Weights of a small GPT-style language model, trained from scratch on English Wikipedia: no biases in attention or MLP.
MLP neurons of a small language model. Each row is named by its layer, matrix (up: input weights) and neuron, and shows model dimensions 240-367. Each number is 128 + 32 x the weight over its row's rms, rounded and kept within 0 to 255. Numbers have three digits each.
After each neuron's rows, "fires after" lists the tokens most often just before its 100 highest values on Wikipedia text that the model never trained on. A number after a token or word is its count.

L5.up305:144163211147185069123106137124102180153150098161143070119128135160158181120089106124077072091153114141124136119157109097102117188089150149116139100124087145148130097150146169121148148141127150153157108100120125094121061163147053122174086150121127084090134147120158102109183094118068164089188156089125114061138133120148096107138148147136117122122122116179160183092113125149197137192146
fires after: "1" 67, "0" 16, "9" 7, "2" 7

L5.up1529:218136153156090080122134148146109091173130174084179139178163186093127137101151079145138098112129130055164143030102109095089125105133109134109068145127113156088135123135154141138014103117171139144158151119145162069118160116135101141136201123121139151101132176065121109144130125084125146099210165051129101082162113137143098153079125149142090106110127064131122165118225105119109107095134
fires after: " " 64, "-" 10, " \"" 6

L6.up856:168096097114137145103093071137110105111153050105156116136116086115111143148139120105065093066087148173120144160119159200151119084117157120127145095189087114154141084143141115117114020147137139105115057144120139127121131096124084138085112133097069159123081130096145035089162096109157138025144121077130166144141141137083152095070134139160107113191156083133131086174143130141162151177097
fires after: "1" 17, " " 15, "2" 14, "0" 11, "7" 9, "9" 7

L5.up188:116072123152174127117135147074125099105155101079127133131127068086114109149130068050075154141162139146046132123112160108103135147132126121126085067132118127103123119155101099118106096152197098121226117095129116153143162123157121126105131072140098109060163161097153108122140109071156136059109090099125065091133140107117125135116139129143160097118169075138129147095088118106154139130136
fires after: " " 56, " March" 5, "1" 5, "2" 5, " of" 4, " January" 4

L5.up1290:145137137135076098152107120156095122109064113141160104131086091154075133137107118064077080102044133020153160090140146107110125077121105151130147140172131167159145123188171138126100131143159139103202128130073161152098128166114108110107140160106157116096180085126124090160084125072127120135191118121124145117116144155097100094111179164107116125068123076124136123100134120151098162091159
fires after: " |" 25, "-" 17, " in" 7, ":" 6, ";" 4

L6.up141:088141129129164096118171095107105103139153109187171086099131157105111136108122184131145067085077155155132117195115153136106121088107080141185142110127088145128143166133125169155148109140125147076143118116133106101104105162172150091115153128145100148096144124085081096139150136101103160086129097099161181117092070138113118097160140133161094110071107155119120114148104105151110170121077
fires after: " " 50, "1" 29, "2" 10

L6.up1328:118150194173153092077105128076082175139156127200180130073133138159102149110100152141102068088135143157171134149110094144144109119191131216151137102153116093074093133146126158108153091140116108135016099125136172095039115158119163165111153155162128158175117174117132124082118121173046146091111121117121162146105169171078093169111149193077135118144163170115116147153119107113124163087133
fires after: " " 39, "\n" 20, "==" 4

L5.up1045:132167144201141152087142157159152119119141123207131132130173186145105100076120136106142090119045103138141122141111081133127117100120152141153149174126118083117126127120168070130123121181110152082102093099110128139142144141197131121066161140097092081145160129130083116107123181152074089126136120133143165136122177188128119156147121188075112137088110144141112102110127100174094113129119
fires after: " " 43, " $" 7, " of" 6, " were" 4, " earning" 4

L6.up651:194088148159079177124105151170106120113153114169139105165115132046096150079137136148119055138104153132156128134073179136147141123113155149141135065158140068140130180138160135130132116111154122132121130130126124138135157169152130095136085124136147140119134158161088071123113119115080078055185154137107188117178123112079129192153145156067084141143109152112065141058199109127123127140111
fires after: "0" 51, "," 13, "5" 8

L5.up526:128149110137088045080145047104124143124126132084144095086126103170172127082154090072159110136125183157120147119145104135119174162103168163144116152159182104082119111143113065193091093160109142133167132163050157140136040126151173156168186157159092165129124130141089134099140101092120163143121121111127182095168122138160130151041140133144095128101119136176139098161167162147125138105163
fires after: " |" 51, " " 27, ";" 15

L5.up1286:096155112157128081141132082134108141206122120145106143131144154093121131095080110113074123100112149081100165094126114103197145136094138169064143134178103181127138159190143145070131140154095129141132143125121110077151124158209167127136101084189102104101133139095116139153143137147070154151158127069073122115152152092163096115114138133098126205122109080138147192122085145176100125158136
fires after: "9" 34, "0" 15, " In" 14, "On" 7, "In" 6, " on" 5

L6.up411:196098177135122154161064104167055134132120056151117065216138153185108082109109076152093102116136131112130095140098171177145139091097118160193143115136089123081186116161135168136104119117094129073155110099159116086181108124107113157113070161122150145122143153134149066135083145102105105051180189157101133153136162079120129146106186158125087091118136099097133138133107043066081081157117
fires after: " " 47, " on" 15, "1" 6, "2" 6, "3" 4

L5.up537:160134079117094096109124086139117122168151056119198116158147130132146157098146138109154107125085179068151165089136124128101133154141122156118161163134110121113086138152162157114160083130148101102142087192149129138116137174108172085118163125174132162108119117163106127060155094074111141138152163120186156126151193091147081064081144133086135175119075139143162109124159133147105112143137
fires after: "'" 33, "," 22, " " 5, "s" 4, "." 4, " It" 4

L6.up450:203117141118103090136133130114127089145099114079132135140100144115083135116134143121098071098134162142176112146167072089110080126126092162141101116149130137137113135179150131143131121152070166146153114118076129141084087132126125133095073096159085169101134100117153194091158106118088101134148090098158150140195069083073090094128150144131127059137082189187115132129182116162151111156135
fires after: " " 47, "–" 24, "1" 23, " (" 6

L6.up1019:136182121130117125127149129132122088121207051125149140088174083161137088111142117085102163117115139142136131127125124126127186131172152161170169118171119088108168126163087160139120117115136100103130088115163119145128104130203141102126136111058137067070098183151165133118130110118118122106165176101161132085110129101139171129107113133128126068114119097143126135153095104100200094134139
fires after: "2" 67, "0" 15, "st" 5

L5.up1394:156140166121148145145111109121123115177156142103137093105089142166130121150158105116084024114140169072106158100102121093133184115148125166115123160134168132103139124119114174149111095148161157155102081081113187094122132130124123153152134074154115119094153140084115226096096142115157147169167102074133188126141122136144100079103151167115099137056152124121089165065114068141155072145155
fires after: " " 75, "\n" 9, " (" 8

L5.up570:153133153137162132106120087127075097130138126157123161125103128168089193135126085154093105070098131140116120167094133237150176074182159192123116033081151127106148076167168119127118103113126098181088125168143128073114047146159135090023121137063109074138135142120195135113168117055142092096129112094150170131122139199114150117118127152086156195140126115133132190151157122191130134184118
fires after: "0" 25, "==" 15, " ==" 10, " " 5, "." 4

L6.up567:160129104159076085128104114108111115083185110158095176148122174097118119143156106092087100117164193145110084151166121180143201166124154171097102174082194097144191111036122122165134141134125129150100127185135140088087072166171155128053156140109114145112100085143140134124133203151118146171101121119119177129133046145107127107142126152142140148191127140088124222151139123086129071106117
fires after: " " 52, " |" 5

L6.up961:152138102171115104123054099175071107132169116144134129171114121095112134134124210102075120124116060157096075130067126075125157105121193146177126111117101125115156131132066157138095087151119114152102120184109142127116134165213083148081118131068140160101080132128125155094144151089129144106114095122081189083131044155123126143162129127132117138093152119156087139135119056144142082095130
fires after: " " 39, "-" 10, "1" 9, " over" 4, "al" 4

L6.up1039:127150115109091095190149136147170102159132121189147120169159061186149097126098125129152116168181173127110139144122145150108122120093111186120142213146119149142121145097115116125134147206135177105125122095116152101148158132155137191165166190126078117132200154147111128077100110177150145150111088126142087103131096093124154214126163130081122062093155130129146129115105066136150092117126
fires after: "|" 59, " |" 31

L6.up1521:116184134117105112111090111122123137148106124159176108169135084189165102157149122124122183149166126123141213128133148159084228076195149186083097157141107107103198103131110082135110128155167079174115126168188097141132114114074147151152144074162148160117089153069143139087144136127103099146128165164172165134105094061182099120100081157066128092162192138107134122185125152139085124146087
fires after: " " 42, "-" 5, "}" 4, "/" 4

L5.up368:111123120166105096131135088092092165151144082087172099077150095196110140149132162100157089058117186151142089171125152120126126146154164160087123109189146106132142081108204176106130110142152133146073134116089175108050138149134110149050145091112108117151069157109127121123092080146053104142146176108124141131168146095145188084098101128129105109160096106086152113125114127152133122147118
fires after: " " 55, " NRHP" 7, "2" 7, "1" 5, " W" 4

L6.up1304:112032141098163164121136150200093088193114084102103175155112084085096118064096107090071146059157104100123134149139160174136108088081149100192077121126079145154125108122147140129093052132125157123161079137165095092122151146181190138097062160102101092127113137149138128119126144165104079105160130132132108109137157127118153136165164150177176169145021114127135163147108036074145153201126
fires after: "0" 23, "–" 16, " " 13, "9" 11, "\n" 8, "2" 8

L6.up1018:147117106109100137109049196079151140196138061130125126144166130131082110107077122106141132117131101090122121018174109126131129115088123164143149095169179164094094127172133140134106106157186156066161119095135130135128129159123058065134104161186107097095149116130187142068121126140161135139147146139174157142242081064126133119123088144169139173161090142133110105117087094118114172113143
fires after: " (" 24, "," 20, ":" 6, " " 5

L5.up479:124087144082169130145107134127117103195150129119138065068139191154165109107095098104046103136152105162122129145066168113061086106109108129094105151141168139149107147193089100091113113137145131097117129173075147150089103161171182133131163179120154108063148176109121065112092142131206171115197141126121150134143174166133116135050148132149082099168118016139103101148162123131125159113075
fires after: "–" 42, "0" 11, "1" 6

L5.up1048:151180135113137140147078082120068147113070171041126148208150130112120147111104113145112140140172104156130156092144098121058134123156086194125133155135140112097136045121154120176059114130172164074138107169164110053145126150128162112138149112119133075119138139135103106145131141084143121157161138158107127119046046101126136151113105121066156149126132128126130138111153148131152171106142
fires after: "\n" 25, "." 17, " (" 16, "/" 5, " " 5, " \"" 4

L5.up125:124080112096130136051069115072166124112155161099123119156138077087173097141125089154145141080106124120143156155187124132091124127098085142146078145113170128142191144110164096199151093152115133141165170125073133119207100145143133162162119190131129161143094159076131130126118121112116155098148090101099147068159164128166135141101166112142064102156082139145142130103133125155151126138091
fires after: " |" 40, " " 38, "2" 5, "3" 5, "4" 5

L5.up357:122128133141114090100117072093105131146124091084192117148126145138139163122112106155101106088105155148072156149101160190146141075114114142139136111091151160108169112161131128155117067185167116146067106099091164119093146151078100098097158133170120127120151156121092029151125123119112080082122139120173147131130130104166144096122111165112132161129129118095098120182099056166103142159089
fires after: "1" 29, "." 17, "0" 11, "'" 11, " " 6

L5.up53:100190110102152144196132082171149124165157068111145117146159189188107113119074079096081151124102133090077142080059141117131133095140111150139147099203072203062113160107124192120143141134152119150163103062066206115194144130174137079109111116122112094078184167099128130143134142133116108113155141118172126151121095109149150103120133166127103136084141094130129172120133158144157146179176
fires after: "1" 13, "0" 11, "9" 10, "2" 10, "In" 8, "8" 6

L6.up345:120147081125132129098162130198139095154076134100128104144205122089138093135132126128140081092118127109185138119142087131124127082129075120092147103157125157082143092120118152140062042153121145098164086115128121096107200145151115095177170180084165107100098153100126100146153155123121095141140135161117114125124159111114120178121198125093157139118204147150195154116111111083154132141146
fires after: "." 67, " " 9

L5.up1246:209151120134124144104155111177089142132141075144159138109149102157121129136141132072081150143106132157051080118121146135159142143120098151083131108114115080114120142141098171157157117149114147120176144148112141100187102103124142137178076101146126112086135127145076108081109149158143052101127095171137142110106185138131150066066106104081163103118186147144073165147164150150205156138131
fires after: "9" 24, "0" 23, "1" 16, "8" 6, "3" 4, "′" 4

L6.up295:070160134080136134153103110082063142146166103099086138097128098159097122152062112161115105080152127156116184191062083128063149135164148100182100117158094161140112068150100137102134091146134105123114123155084093146120174183143143120108148090111125124123119123087104178127106135150099103105115103147088188108183148169100166092090125148117165176113132087021122089153065117137168169117153
fires after: " " 32, "|" 13, "1" 13, ":" 5, " |" 5

L5.up443:146062118127108121158107098192195161133181101137108061178120122091105107145128068114122156191128115135206122095136129116162145188135111181124126126190129083112163185132128150084134114120165172082160106112076169140135118106136090101168095112078103136095171128204213125173119104099138092061130132142137116123154099127136093132126137139127106137087134113167167107142116134131113167143158
fires after: "1" 37, "ing" 6, " began" 4, " his" 4, " to" 4

L6.up522:152105069121124105120125109137097126134079105134156115094147130122149144059087141121122133127153152108106135105129148150168099140143154138106100094127151192116123207137096063119127117130136129138128110179145134107094088168098141102143095089241122134094157119113188133108084182090053131111128082155182151144098151069121136124152161116149103137111083131187112137109114135115113129131099
fires after: " " 32, " re" 9, "s" 7, " de" 5, " C" 4

L5.up153:157115116106087123063142130112115116115127166116165101102149115145153115130084143146123110068120148129088080168111161131117077137086142203088148150123104156135202146220134096122097086121140134145107133143060112151113121130130104150094135122164137145059099168070151113159100152119049063105148120104142161095114163097212114147133145077124099147153034129078154170092150163130117059164107
fires after: "0" 24, "9" 14, "." 14, " " 12, "1" 9, "2" 7

L6.up1440:126137174106098127149086150124095179166172078175157102130129174105113157137108156103098139131094123141110068162159171115177103112117096146178151114138151164127140203102095141143122118104124114091157081128180162111109102190180131113128086099160144133129139173099114102125123119117087108098160163137104118135094126126097167195104089113123076110052120057175078118097091095151154137159110
fires after: "1" 38, " " 33, "2" 11, "3" 5

L5.up1489:119148131176096148150111118085084066128106090102167108144098147125078114136119124105141122079129116091202120131155115198148161137140112164117155165169074087177151095163211128145153112106156141148129158094113171157087125126094060072093112096128113144122121165125106096057122109153117062145141115127119161131136107126144148062049096089150146158108157151133136136108110100156138147166134
fires after: "8" 15, "1" 14, "0" 14, "4" 11, "7" 8, "9" 7

L6.up1375:129109064101116100111168144083109160089178135139125097146129148138085150163167142134108057084096128137124124128126090133167132199155092138152146120059137134085130105084118118100148087128155158142103080151136144099117137127134083205178190106177119143108095199106138056132117144164094169105156126129132121123116123153058137090126166168103056139093156064084044111161186166104168154111138
fires after: " " 61, "." 4, " (" 4

L6.up812:084098159135130148121099089133070110126099101158108110164083132138093136117038136162024124091100210134062114124164129076090136161153061152131109109132063170124129167210162184094097075139101152154137099095103175125097120126160134162143091151159126141099139155135155129096057111071102094135165096134135124101122099139116148155078164182118115071112074146147147130127135081104147125170166
fires after: " the" 30, "1" 26, " " 20, "9" 5, " (" 5

L6.up952:116120102157099090066122129132108108127146086115150104120138093119143121050153101162139121065116159100050171097183140145154194114125138153165124135105148079100162069088095097148134117168121091120159114154100159122177164152178054132150150177082100125146111142143113203119114129076122138160152132115128166124174153095127129084093166143157091117136137072145143188127128113150105202075125
fires after: " |" 38, "|" 21, " " 21, " No" 5

L6.up1515:134154097174110144152138163154140150138121115100155067169131129112150117147155100103145146147111158131094178073140049137166178098109059155112092099183091090132142134181127158130085091148131149026138096089082083099113132140169104131157115134095170168104179111123125130118108141091159103140200170121108126108160163159133119137093123141115115117108110048148159128118082092149111183134117
fires after: "\n" 29, "." 16, "-" 13, " was" 4, " |" 4, " and" 4

L6.up1400:116090120091080082102129109104114157083106086106119073181085100130166135123134115070138150136147137171125108171169162150137166168101101131120099118136091114161137113144123101111104070185158129076178164126097148128105076101090142148092170114159158154127107125130141094125155140116097106117139070148145077110166079073183163049129155122189152064116136107138146093114081081129170121145114
fires after: " " 47, " on" 4, "–" 4, "|" 4

L5.up572:159089134118123161122106111195119093137127092156127114122141113022140030145094079174140094092160110135129130148133134132180135151119122165193142179150123103145137164134214164116148131105128130117146082138153136150160162160146116116119131127067122127058095167147128120128081124106133203104145096126150118092126147040140068126159154173121115088058145107098117146113129100166141149150164
fires after: "1" 16, "2" 12, "0" 12, "8" 8, "5" 7, "4" 6

L5.up937:164138111091071177187068145114104120103112126102114110136121140157126122084196193177056180152094175147047128107115143166147100098114157158121100168103126089151103097141135136106090169127173108145129111138170156082124139151136111169090065150093132104146126116154100132154127117102155084154145076184142099087152174103165158172072150169164160102106086120102109098130111096119105132152136
fires after: "-" 58, " the" 8, " The" 5, " third" 4

L5.up798:134146108163116127163074097136113133144099084122143103118163126122113132100112137114056161139121139114122137166135115110110096124104134132091127168112114091172139114083122145097184126149150118157162117124185145085120169138097170138154163140134097121084143142110133100119083115135146185117161082094120144099081110075113100196102142196119097064093159181140144089134151163108095086121097
fires after: " " 31, " re" 18, " to" 7, "," 7, " inter" 4

L5.up1285:173142165116114174132106097137086099104132095119123121146076115165109156103148107110136118079108125124121148131173095133181160135126094133120172118163085104155174131148134120179153094137133217110213107140135141144196130117115148148120170139063113100073120126113135093115147083123122095138102198093176181109137102136078147078075132129153098114103090079111114153179065177197151169118177
fires after: "|" 27, "1" 17, "2" 13, "\n" 10, "0" 8, "8" 7

L6.up1011:114125109145170099105105121095046124136078120121155087134154103088128126123173087134142109086061130106104133131177122138132173144170133076172138099189157143122139121134151153185111095121101092149182126147058175156113146158115117107181105181079073178119092116096144115114171117119112164094127105089166136116118091171169119090083134119158092076074154105157118147117157104138140152121135
fires after: " |" 36, "|" 13, "\n" 13, "-" 12, ";" 9

L6.up920:142149132077153187064090109156144121132157133214154104090153156090130144136078100089123087179131069135140111118080153088097125196146132118105163093118148132108149122092070131116147110167126107108113082126150100106142131100213125147155141158197146086146104137142123086094153121146126114153122141116160135118109111205129136162134159160166090053158144155210116148129118120140144124099111
fires after: " |" 25, " and" 9, " a" 8, " of" 5, " was" 4, " more" 4

L6.up1026:095134139099166120056168111145140172154164129118111116080129097097172110132127108085109177112131103143065170124119151112084155121147173117132139131109072092145131157062111095130112160116109145109126091123066108112116138101123121124120093100169148144112067131200125108102150103139080184131158156113170144086203157086183142150068147109132144127154088126088125091158112150126119134184162
fires after: "|" 21, "0" 15, "9" 13, " " 12, "–" 12, "1" 12

L5.up754:166100115202126086124130122157152150144118121091162189139137069129137146067082139117179118136133156140175114135185137070146134157140155142107120126166160086107164204180157159188068125160128163087154123105111127076109185132082063120141128111127158121056158093182113147094135119175088080100144140120137112068082084112144066152100092124158150101132157135144112073122135149093136192050087
fires after: " —" 30, "0" 13, "1" 6, "5" 6, "8" 6

L6.up597:096111161155118066122128089068129091141171103165173156130139106139091071098098149108120099093099106136142069148159175108111140096095160140161105150154119129090121130130122118140147142164130141070147106109100168136149104208116108181092152147076133108114079125101142101117120149147113147094133135156158143130083105134140120131117188112158102090101143123208182077158147096070116136092116
fires after: " |" 41, " " 27, " (" 6, ")" 5

L6.up1417:102128155069179110181064143167105157181182087119196146120108092140122116108126152186088125124115122130138130139078152120149133147146123157143133065147131147161060150191138129132123092111229171122112100086134119158096094117128118117149090111155129078114143140183079153141173106070055092130143054132124115099164101100098143130112150182165078150093142165137113156101099107106129183092107
fires after: " " 32, " the" 27, "-" 5, " a" 4

L5.up564:157148131131119080107119129117142153137096120132172074108142158085128087066159133066182121154138185155143166115098136093147103156130094112167107150080162149143149147082136087182095098188196112091134173155105150105175051178137140173130146155053126145148057141114078164140127120129157156109149163101114151093105135104171073131121213094122079089129113120097150158149163143136147149114104
fires after: "–" 31, " |" 25, "|" 14, "0" 10, " " 5, " Set" 4

L5.up248:138171195106082120158078118144091159169145087181113119132124136148050157115111128147097118121085070109092095087122091121179065113069115124139136121147122097146112138187111088101113162149127151124160115129134122122095140116130137137181104090173099063112108120146131159106123111067159132117128121122121104083090103197122111160134148172091160125064101079141135114159114058116060057100117
fires after: "," 24, " " 23, " and" 17, " to" 6, " or" 5, " in" 4

L5.up294:156076136169183137128134091126116112152088141114152071098102107118159144126140065122092190149101114099113104119232157111164129116119150152136151116119120080134153081161111052218104105161078158154208127103133104094131110134102176153123104154196084140142145111092122093081173063138108148123128068101115141104113167120208086122113102139158135132120120037166125103112166057117130125123165
fires after: " |" 45, " " 16, ";" 14

L6.up1283:123106144162083135107062181088134124161150142130153156125112119081108125155112107101138096135123088170146093172079065115150145113135105181136133173146136075111159108122157083151126094123169118131085118085090153121097127139123105174110120152082087053138139138095153134118125107101167094084115135117117117132092112148132127143136113182078129155186130146157119116153209120136060096034108
fires after: " $" 30, "," 17, "0" 14, "2" 7, "5" 6

L6.up1483:117183058105117102125151081156137107141105139105173149112096048143133102094098148108109140124145154135144136148099120127103087141128164205131125098147130119185134177113077097136144095153164138087100118101135152051124144122158095132124126124108113125113114151113112096130103095139106150141113084092127165177098173101185073159150157149176161087093126135150173111122110067139101106112101
fires after: "\n" 36, "-" 9, " F" 6, "." 4

L6.up1522:150092149140124113095126133126152115138127168118152120121120080192106095099134104111199092158134147163140133158096122111124087066121191135103094149113086081127100186073132189170141103166091182121172153154172160044128099097105086144107092143108124117155167124127135127135166144144173067154170152136140068121116118133159170146108184120102185160074121176148087156065112136153164104149127
fires after: "-" 33, "|" 28, " |" 17, "1" 4

L6.up969:150107146146129140123081159182133146142156130108109138167144185126105122123130117191118088151115122164098094164122168113118109113117119160117133158063121047120138143125076111148183116092127072153075116127101146112092179128123130172105153132111081115154155142097116093124129172116109151086111120122128169108044148085111142166133111134042088136122181131145089137137151151085140121171106
fires after: " " 60, " $" 9, "," 7, "8" 4

L6.up1147:148124191113087118149121106167108131125138174180123114146081065130136141182178140163133117056055132177132132140122098126142151086142060170084095140163229101066177172107091124169123118152152110120093098165111162083097096113143150167096089115100089162159065102118156157125187122116163121139149086115194137118118092094134110104116126175100107128134157162120130092096104032066144140084152
fires after: " " 42, "." 12, "\n" 9, "-" 5, " and" 4

L5.up1452:079125158197150130128063138046109133201133105179113093127096093111098171142197122217112093129130111162131142141189101144142111103150086161092097097172163095115172074180088157142147148138115173111177129159076090108122166139109090139134149154174141135164161069142160151041079169138082081130103015078132080112091100178122166201096121156074134126128131107141153092133136072117152095053169
fires after: " |" 43, " " 16, " a" 9, "1" 6, " by" 4

L5.up1384:145077086223084098154107147141098135149130100127144149098138116091122129124143109114116138117138054172129059153136077128131163156120160125213193113098106107100084070145195137122147113156114207078063130181149106089121140140138088128112149147116107076041131130129167060108148127146092194112147146115135102103087108088108081136158165139139135132126144079136095089172158130147181186134118
fires after: "2" 22, "0" 17, "1" 14, "9" 11, " Sp" 5, "7" 4

L6.up1312:130137147127132145094108092177069158142167115160121147085178140184150059122111081176127142135100153127142059108140115144020162100115128102167167126100092170142124119156104135117131127134106148040123056102118141106149128131177181175143182161140150134133127104118125071137137142118098176126150091111066151123163179139109150167105126187162119169163127161120132108149150133146129149074182
fires after: " the" 30, "," 17, " and" 5, "." 5, " of" 5, " The" 4

L5.up691:095095191128156148182128140152070072173093119104125141137116160150162125101098067102062113115143101109130101083166138192093140106096100165161146091118127164130166114166086126176083084157127139153190118131136125143139139137153162133156149157045086079081158161155120150130143096103154149124156123105137104050068084090141087155127099255097163108091163105124116111159091128157191050141130
fires after: " in" 35, "born" 15, " In" 9, " " 9, " de" 4

L5.up1297:138097119103085131101130068105051158081159037101159193164127136146099121105089176112078111076140119148097125134137166160148147121117114171076106121148079121214193176116173120167098101152122120160143139078112199125121101101094113130113167115105133103093108130080110148051121101141116126105116115100165137069110081156127166065106128120186151151099117164066126149119174156148195149120099
fires after: "1" 27, "2" 19, "0" 16, "9" 6, " " 5, "8" 4

L6.up1336:175088134103069161149074167140072115182149130103122145063120145115127121092152127109118125152147160126111113121136125099152097184151045179140150140143115107131088142169101105092090113135102137118065093077071145079113115158137185083169093110211144081137131131159141182118105146115122116158132077115137115087152125102074117187170140135156087093117098173132112100164122150133119095140085
fires after: " " 70, " (" 24

L5.up1337:144139143078075153152162119161132124105128086134197114141099126191158084104106132107155141129095168067144158142150170137179123118096116132098080147137128065139136142176147167115147107175062124146181159083068183118102139142127105097065121155104157140102097171144109070099142079090218138136133153120177151154130125143134200055095180131152120101113082093086140156110154144206131083170136
fires after: "\n" 30, " " 13, "|" 13, "1" 13, "." 5, " Rank" 5

L6.up728:115138105116110121136155129173071102173125104176127127128082083168165107096102137113107095111126151107079114184093170137178102130100083158117107143136138103171131115048088143100105083150144149154170117141149123100178125133131142101118135140135132138098138193161167125099136169150078068096155121157137132086132120104114120156125063140113131166142102181106116152165167123162108133152123
fires after: "0" 27, " " 14, "2" 11, "3" 10, "1" 9, "7" 7

L6.up237:165144144014144117091158147115114136109127131169162097100122112149113104082195061071095073173141136192179151131107066127117154147081094089125064137099096165125139098106118138132116051124130103119203124092050122096144108138146148135163094110117139177082119108115088171140117091149184105132160133111072158107163120136137195115026087137169137091162125098116053132160152167174174159159118
fires after: "|" 25, " |" 19, " \"" 8, "\n" 6, "0" 6

L6.up412:140152177057142130131094107150166109090155123144164114148106143104103149099112206136153129128106110154101120138144140092168104164122125151128113104126105101097183169078097082127125106164151068147111113103125052108134109147130168188173113111105153121128101163146117193133193129073156135097131118063160087115163076087161147131126153196123131083089138138109150161182091148149130071113134
fires after: " " 43, "0" 18, "–" 10, "\n" 9, "1" 7, "9" 4

L5.up1026:141114123125123137137144124129193097122148156140127101201133050178173123118115146126156108101125134179111114158119095133105135152074102162111112118115057139120141176081103105161043105171157121128130085091103124120151106121086107120108191161113137140168106161075097180131168114130171098130105083093150100127116101081149161143123153161147086127118115127102115090152120100131122173136071
fires after: " " 33, "." 17, "–" 17, " (" 9

L6.up749:101089133171158112128096124122102100101098147113174150086142111103141114084150100077123094107112117136100121124169149116116119133163150113127164025136113157118101148108109075140129058165149101136157117161066095129134138213203146181131196099155087115162148164113155158115122123090129120143107091133153181115139110153091130107052167146127139090137077097090105111104143141153139181119125
fires after: "0" 26, "9" 25, "2" 14, " " 9, "1" 8, "|" 6

L6.up30:161063199152152113099159109142099145149169110136151145089105136160116121067097053111071130168113147130138110102127094112077156116087179101186138123161121156198136210154142166135062153123215223088177058117140164147132152108085151172132070193107133109161138119145120063163054113107105100142183154098190145093105169127103161162100158121165062115090124118123119153063172097160181136089163
fires after: " the" 51, "s" 5, " The" 4

L6.up681:162194170146150089189084171127083083154118130134139138181159112134098152124106098066091105124125085138079197105084157055086103107116192141159086122118138135105122120155081100176063124184155144104153141125121099129164140138112192131113190163105067122059169142154179168144170123115158136063148144127121176112131115101155086094094127177112105084165169117123146151126139074101145151151093
fires after: "–" 42, "-" 19

L6.up416:165125163083103082074180126170130127155167129202134117107099117121138133121070172148132098113152095119119168110170173103059139067112128143093102072079134094136098093114133128093138102119150140073187127140158100141149121219092078185108213157106138147117080169137129123112133153144131129100118169069199129085154118157138120092103087127108135103109128071111024145139117120140119148161117
fires after: "9" 30, "0" 17, "8" 14, "7" 8, " " 8, "." 7

L5.up794:133115134139136089124063133120138084164134097137178079186137117139086151077122121141016140095078107118134083080115140103135140117118092161120172104145065092134161190151148118146123118177124122144105054138061145057141148146098142024143129188090132120089133173206107063164125158116124101125117123150148124152092113115127156153152135151138118077153070086155123166174142073126139128146075
fires after: "'" 18, " in" 18, "ing" 8, " at" 7, " to" 5, " of" 4

L6.up1145:096120115160086149124157140130104090128122167173136117117163140097075176118095170184096123111094114136049084154137129142168149144171125170145132060118155059137096131164136127136126119162105124131073121137168174115118089123087064174096177131182143125115179143095130140124157156115125105118151097125149207107133088064130079070156159161129125071102096114170072113200152090151142177063118
fires after: " " 38, "1" 19, " $" 7, "," 6, "0" 5

L6.up926:101196090090144138081100141140091193217097146133113098133131106091114157124123143103161107067195142151137152165083143098110169092139142147154126147125174094123113112106115113145207137136164157061121144139124116122137132166061160181127184141167177127086102188091125085143047147155155130140162170123097163145067140142190048130069143153133155107099155127082151107159138103081140116157138
fires after: " " 42, " |" 10, "-" 9, "\n" 9, "." 8, "|" 6

L5.up495:166108127114203086158097110147091127149164107182159132151141132109114121148130095102066126047109073127086116124106138171124088072119148161174135112118153149153137087138096131088083131144200154128162128170128157168113146132153155097116177139137120128040108121076092105141116172074140154125146083104120163054115093171172103119118126181145166131139156061077084133141107099173129155081149
fires after: "9" 21, "," 19, "0" 13, " de" 4, "." 4

L6.up395:145105141137123096134126168175178089158091103142182166174124125122083133176141151105100138084030114059140164097147101148135101129068109215126127183177146163181138139170121083155117090162148152111098139151088098137095144125117120099111135176058126128093134113115117141122134108099165154151114118088120077120162114093141090128126186160095107049125121130176128095148122054101103142148172
fires after: "\n" 22, "." 21, ":" 9, "," 8, "-" 6, " |" 4